MLP neurons of a small language model. Each row is named by its layer, matrix (gate and up: input weights; down: output weights) and neuron, and shows model dimensions 48-175. Each number is 500 + 40 x the weight over its row's rms, rounded and kept within 0 to 999. Numbers have three digits each. A neuron's up and down rows have the sign that makes its largest values positive.
After each neuron's rows, "fires in" lists the words (lower case) most often at its 100 highest values on Wikipedia text that the model never trained on. A number after a token or word is its count.

L3.gate317:492493477507537508417514547486548527463453478525538531466470498474498483551541448471490505561476447539550476448452467501504477480458511569420541530525453500489524486452477427479469545520560503405475547432482499405537535488477535480551550532517470499585554565525543415493496514479408453557535549472472569474474456454494497428587518517474475547533455419534427488482472453490502578487475
L3.up317:419543457498562503454515486506502533489447431581405519550471511558500458544504518487500481432490467495541426548522480542542545525541500473538443444503513527491543467423474499544545465547512512573441466464518470501454452514504489488510390543509512500453488545455543562488524588395476515466485513488468483458499517545479434519501515508496528479468521549575514442467489603540485498505478
L3.down317:478437478502533479504500490533484466508426445510547477456536476464481512555478470463466477644505479531512448432419590471520459511479518498469469438428492499537498477531568415484488499547538492492491564468429529463491619520570536569518562470512473463458487539467479455518503503470559504494497479510528509520490520530489533440552573461410483523531508462526444507540475520569533443548485
fires in: "his" 78, "the" 19

L2.gate53:513521516553568513514506580582505426508564575487529539475412443557525465474540547515535468427492546542482537483533482483447465487449462537487551452497529470452470459476469491480446543529474524462542560451475495497448484476485420490507447527467498490503449543446487537479472502459508506509462486487503505535543520524496551498436531583524572567469402525409497413500513529438526542447507
L2.up53:545510499578561556455488548516523426471542531538528549485441517538546507459547524487559438526457535490397503439508476481489502519427438472480552480489495510498518489514489576581489479483433452536496495482473459487426524460482448456439464481458556545441453459449522522544549544444472527511516523500508461492447538501544488473457471497562496589493430488512545544502497568456526487543511
L2.down53:467478502413432470535512473466477535474447500492463443439509506515524491463436513574456560481510423523456463494403517467469467526569464552472494507473498458562476545569607515476529442562522462478507448506507515453556479544516522514514584535570476487465480498552560549516537426417553498464569461539487520460498423497523537579576468479445492468512492488463481490489518421478439461491530
fires in: "have" 38, "be" 38

L4.gate369:543495471455531451529509575538572454490513513451546495504485522535495410538502556430540515514471503491528488472485478464498430416524564523461541501551486493548498521496499439547495525536490450530477475546457531434408477507473507449446444544551450462450474392519422468489473422527494494535484478517486464467521546496520514575483442445481525524463507518553520515542476529381500525463507
L4.up369:490478512541560451459509519470462526526532469494498482538477556499481485451503466489514574494491493490512534506544486476517534498590489451493485509542506445480564524515510521495515443536413469517528488534525573531509486585500480458408548517535556402474532455513418504570554568516429506552492491472543519548496503478486475534451460517489456471526485470488614573568390495471455527510490
L4.down369:450514465537486421536465455499470566503493444550491450460477510467449535440489467461479509530536493481437516488521537524515537502478468468548448478485485469533491477511512534426529541485477523482533508486539530592558579523490507483535484483575542455474498511434466530574636482429489465509510487480504537462514466550510510468478562455497415435493479454392553493471532485486481487460493
fires in: "many" 15, "she" 13, "management" 8, "manager" 7, "fight" 6, "fighter" 5

L4.gate73:540482525535499572485454496534551559478487536488501528474535474490490493480455541477499410503486461485528478485528455519480496490514513518584506514527447489483525568496497537452452551513495479545466426486450475481486519475573437525532495553522501462482467522465473455425436478480455395487541581386478578430543503534445465518495515509480541532458445524518512425551458444484551602497477
L4.up73:525442441484538468532529485465442565505558536481415560454461460435542473535569506442494448538491461535428518541461458474503545534464502527460516537537505488497559522511461453473556531578496443499515523474523559574507427539526484482458470467553462558518468516546557463475542455511420465445463445487461582594558470465506528451468488491454531484541477483514513468543472537453459511500505
L4.down73:436506494493473478457512503516500454563528484528504487451612480545554476548514532509511461511454564562532467581451485524515532443411488489534502497434432522452502455519506480489560514498522513531421540500488532485454510375559522470554477522508479568418449505521524496471449484484503504425533463445572589547541464514530531437418530462470525446378521435490548555514477521529442449507522
fires in: "the" 33, "opera" 9, "belgium" 7, "operational" 5, "operation" 5, "that" 4

L8.gate354:520521484548462474468503529589564509458556474593535445448490536504494466536511548490567514552465537563474468535491529432479434510443448568521505535582478477550507452510491513504506516587527529517479495497471512436468528514454524452520438483552503508476480527514510534516435468562425483445447517551473433517497476497491501458496440421458486541499517549490460490509498433462435477505557
L8.up354:486541558520524447522473463432544512529527568516485513447446523486477503412485466506478496524555480528487525465435507561496550510496485411585536531494505495496438538495534495465512538422501496404517515546532516511506519475497492510557556519520453493465501467483467443506393491533483507592521491523511485522458478379497497505546467511524500474451475460562516454463409444504489634502490
L8.down354:476484480473516476518534453485491538395480508572445467498470518542553514492492551595603464557513441448497490481510471504484463485476500494573501453538478533531490464483557517435541511451545491503515509564475522563496547517454471508410513429563539469473563508432546487503519520570478477488442555484475534476459469528518539454493464493393481515481512574578483431517485447462451510560458
fires in: "it" 34, "he" 9, "which" 7, "song" 4

L3.gate266:471534457516554440470555581536531474529463503552461546476515536554511481485484566513481440549508466547473473422429509474493498476559552608445518513492499441569537557514447557535520501466493494449550477459539498530487474539450564465520513517419478517490455462498523475475460541507452507483493503474399456468485491522453490572559473566483570493486427501452514502528506442507495544455587
L3.up266:510462535459571417449535518490461530512558537541490364476489507632474492538530524502518529574471471558511479495577475503491517603495514569435618512448475538488472494554510536570480520442493465461454480490546555441479512522483584498483537446482544512473492446493515493504499439492514474498493523490441479474471467505526475485490518480505589481579485519466495443521537502460543516517448
L3.down266:468540525444438560547462478471472533544509510454548518449449487429588454485452486477449504499519489409520541505495549583519507478530550485488493436513465590489466536473546471510541468540564498518505559491473475497551495508536418391504509523442489540492507543546542462511519443477463449448557457516526569473500438443497490550512498491453520416527534507475493528480469496486406435481484
fires in: "have" 34, "conference" 9, "conservative" 6, "connecticut" 5, "congress" 4, "has" 4

L8.gate97:492496396509503510480465520504557485549540518570410520567535487437552468454523509429513511506538486510453509466566495480541503472510536465482431539465535556480506523501492511498487542509467461523511452450550480443491535520476495561456406510473491527469466495392571556466459389464425478460476405443467514503454447486492487520484575478558545536478519493499498465573455508484537517468432
L8.up97:482498473528516526553511543488556426502565496571540543516506514469539490525473447483565504492507479424504462495491488459457525498463546444482505563517491488466408512453516536528539475554473509546471534447602422384522502529519492526517452451514593508481521461399514505551495452536446525514539480553478497571531537559507403562533566511488544508569526504446477446551432593452480439524511
L8.down97:509499501495542525483539479491611530575518513540471466396495442466480489513485515526472478506540431441500493507536576459602426495516549490467452499538482470479506530508492500475449500448432522577475565468548464625563513438506460465531516491506521551519512493427528397542512481504524551503530521528521452449555429484492582461503499546525493528446507506485458482519433513557478507509496
fires in: "people" 18, "school" 17, "championships" 9, "population" 7, "championship" 6, "relationship" 5

L4.gate111:475539481489524542485433562543545491430552414506479524493501487477558484559565478452482490545474541532508515473470483501548499467521587561541437441446503523512590548497516400468569537493547521523581512498475507472493553516557508480608521582513454501496514497458567540483452514503503464470468489540542486522486552487549442417479525582577501528461528538463518476552544517533484494488553
L4.up111:449507469492535549463487530551471539533558496515482528558502421483524416512540436471448591500552417448475507547483557517516514500529517514494510434456508466479537548542457492533500474486517495552544501547551509528522525543483515509527546489536519513436530463387477552548509427488473492458531528509467487445481584433453486510444474540482511528560509504518526499586483584472517456493495
L4.down111:492534504509515534496471453533471503529516494541440461555536473552467449489475462533543557525527439452426537488543539478519487523483487498449541442571502486527480496582427494501444492478570498564517534557523485516456508545468529558489468492534511495445483431472451533563510413483456502496566499482497494426460518507513514516499406558468479479596494531519518556551391541525529543539506
fires in: "national" 20, "world" 17, "international" 12, "marine" 9, "church" 7, "rauxaf" 5

L3.gate274:495497534515557510464519536572520476569491485495505510544451540493514436452551501486505519444497514563517498535419511476471470399425509531449437508541473562413475484517501476454473541485503512545543559441497498529427495524540400504493446513386470467450459469509514512466471504505444494481506508540494516537478470467514442464559442490498504514464497476475509540554509478480473547434497
L3.up274:459494468434560521466545512486424473512523497502535494486434635500496522480441509533461488535523539501538495523467523503470517508469481481439572486551493468517483473538504501549477470497532527569589538506529546563509536584540498517515527436547497600476530468488430544508516533537547554537436450521469477522520506501429568491503403501452457510541482510550414523494491487524418485471485
L3.down274:470544444404550503460554462536413456541526454509492437510471553483462490499504506513488429531520545510528485465435561500517471513548490488528567416489539454554449446464593475505571538508449439506570497507518551447481531535493513553532552498552498501520517543512435474486458496514506517500519527457514528521584513524481543501476539465422489481556455496451461465476507501467470435586523
fires in: "he" 48, "she" 24, "smaller" 4

L2.gate152:513493525478537475477466501465510493556482486532485514537466513484511541551449560474503473547424498471447492535489554451491541540546488541499470565492495486626477534573520539462475504549568450479511511579561496491460427478514413534525547529505511456609480498507439540507465493503582485547500488452506459584518522387523523510508505502487491499513503551452611481544542543555440513486479
L2.up152:416490573535527513500483471427511433467546483452428519481479491508481534434502446487448508548548506423471459412469543455498568502570528416486436478533537470510431539499490562473497461519475484503471465511498416526518470492552550489430490464438529484409463431551483491563493524515503482514557502516554547486493506520492489556528515491530572497565476546489548541453431465526546539509507
L2.down152:496475464476439525495496490525487497531485515450512476477473514491439492471524468494555486420541531591476506504434386599504429479437464548466557485494500474413527432458556442491522514490497498485541478449502586488496508507395548490566460507581528418465547520522573492459548468534406513518543511479495517423454494566530525438514543442461488537457467519514525443482461518461522479475526
fires in: "he" 70, "they" 12

L2.gate319:564578482495528543490547518501485528478491475507554449440537499512496499483566501477497473518510516515490506436404544474476448472544542495524513480512458528501476436443454535476498510444589442473509445556455480448420505486416551512570532475519469527552563467534549448475456412541530491524521529563448479504536582447558424526449479507506506472478555467540459545518556520521476490500464
L2.up319:473548484490610536523489529498498494537444483544490462455531466490546542461548425490508470528540444552512500487401557491448514426608458523490504485546524467487436485401502561513484487490515528473545477517463485488486538463510558460509534539552453545521523527490458508506477471541465558432508560548448448496488524468490498497471461476500481480462506445402462489468502545520504518524566
L2.down319:479513510445504546498453577497524445454501482525496523513588472530462496519405536509530489508575400454536479553440542506475463462537448516558531481580462471538513487480459525525509511512502555421480501501471537487562423447435513444480490522540487491478515546519482526575450515438461597485492483566514475465487466521485476518478449447537519387529517489517440534488561482529501544490573
fires in: "there" 14, "thomas" 14, "they" 9, "these" 8, "theatre" 6, "thompson" 4

L4.gate110:553493509458488443562488510537563453540487537425554492511443523462554442416480463531585469473528547549519486453462488468555499496565515514448500480548469466524438486466538429519551509474508491473563466466528511476540495515488455536568504515549441484492545454503486516455460500516555529490455474458583455522499522529459494530542473451488485506478553501551488508465548498521426518442444
L4.up110:492524530467532486585507525457487507488561520479545470546487427453584447446433489491545491448513550535503476588538444515513572555483456553455486439596494541479497445538579502531511531506482543501524531411511489548536579599474458527515441561535510430457525484540459524497494538468423554476473522552539530516484442515574460504416460499528446518459498447463552532466467537499488478486520
L4.down110:452499494548436541565503513544551493544479466590522437499510534461494465473468491535489446501587493435495478518567519544498489497432537442468522425511457507478537414606462516492431479534520553516427517481450507445504476470536539590573543474440495508464568530506557505505529533454493544452527521504539537512528524465510515505493485475503471485554502442416511448557376541530501449551415
fires in: "second" 23, "third" 11, "1st" 10, "46th" 6, "2nd" 4

L2.gate221:529550596452498473520486545510571425536452485500521421463486511508458510445493499527507530468484508568512452490468466478502485473535395498469521512570475522516459470531519522455488588450518557506491463511521529496475533480555523536512499569569468502600495459486449499489383476522546550561554505499533483577564468472514520497526485512496559598484530511526475506477392467544504577442479
L2.up221:473481565537519474520542518377468488534448479482496467507521429504463473440499485515513477451526453531519479523536459503419527533496484492443569560556512476470493539533452594429544504513469479432512515458440550512529554495535560528499492522491532539536491481544483485564498485474502512513529436474480481483506487516546466569504423477446586482484500505458447525509445534567478531478453
L2.down221:448506398600548509469507450557468589519497558510525569563530461493620436490512433440531470506501508454507499510549525518519507497498533552535545545458547459496544517481492549472515451534506517474537499432465527496493519478491531486472460503516480513401525487522545553523618495497532441483481482448421559435428550500509452570461544445470479498458491510513512450467530524487467452494465
fires in: "of" 28, "family" 13, "for" 7, "from" 6, "field" 6, "by" 5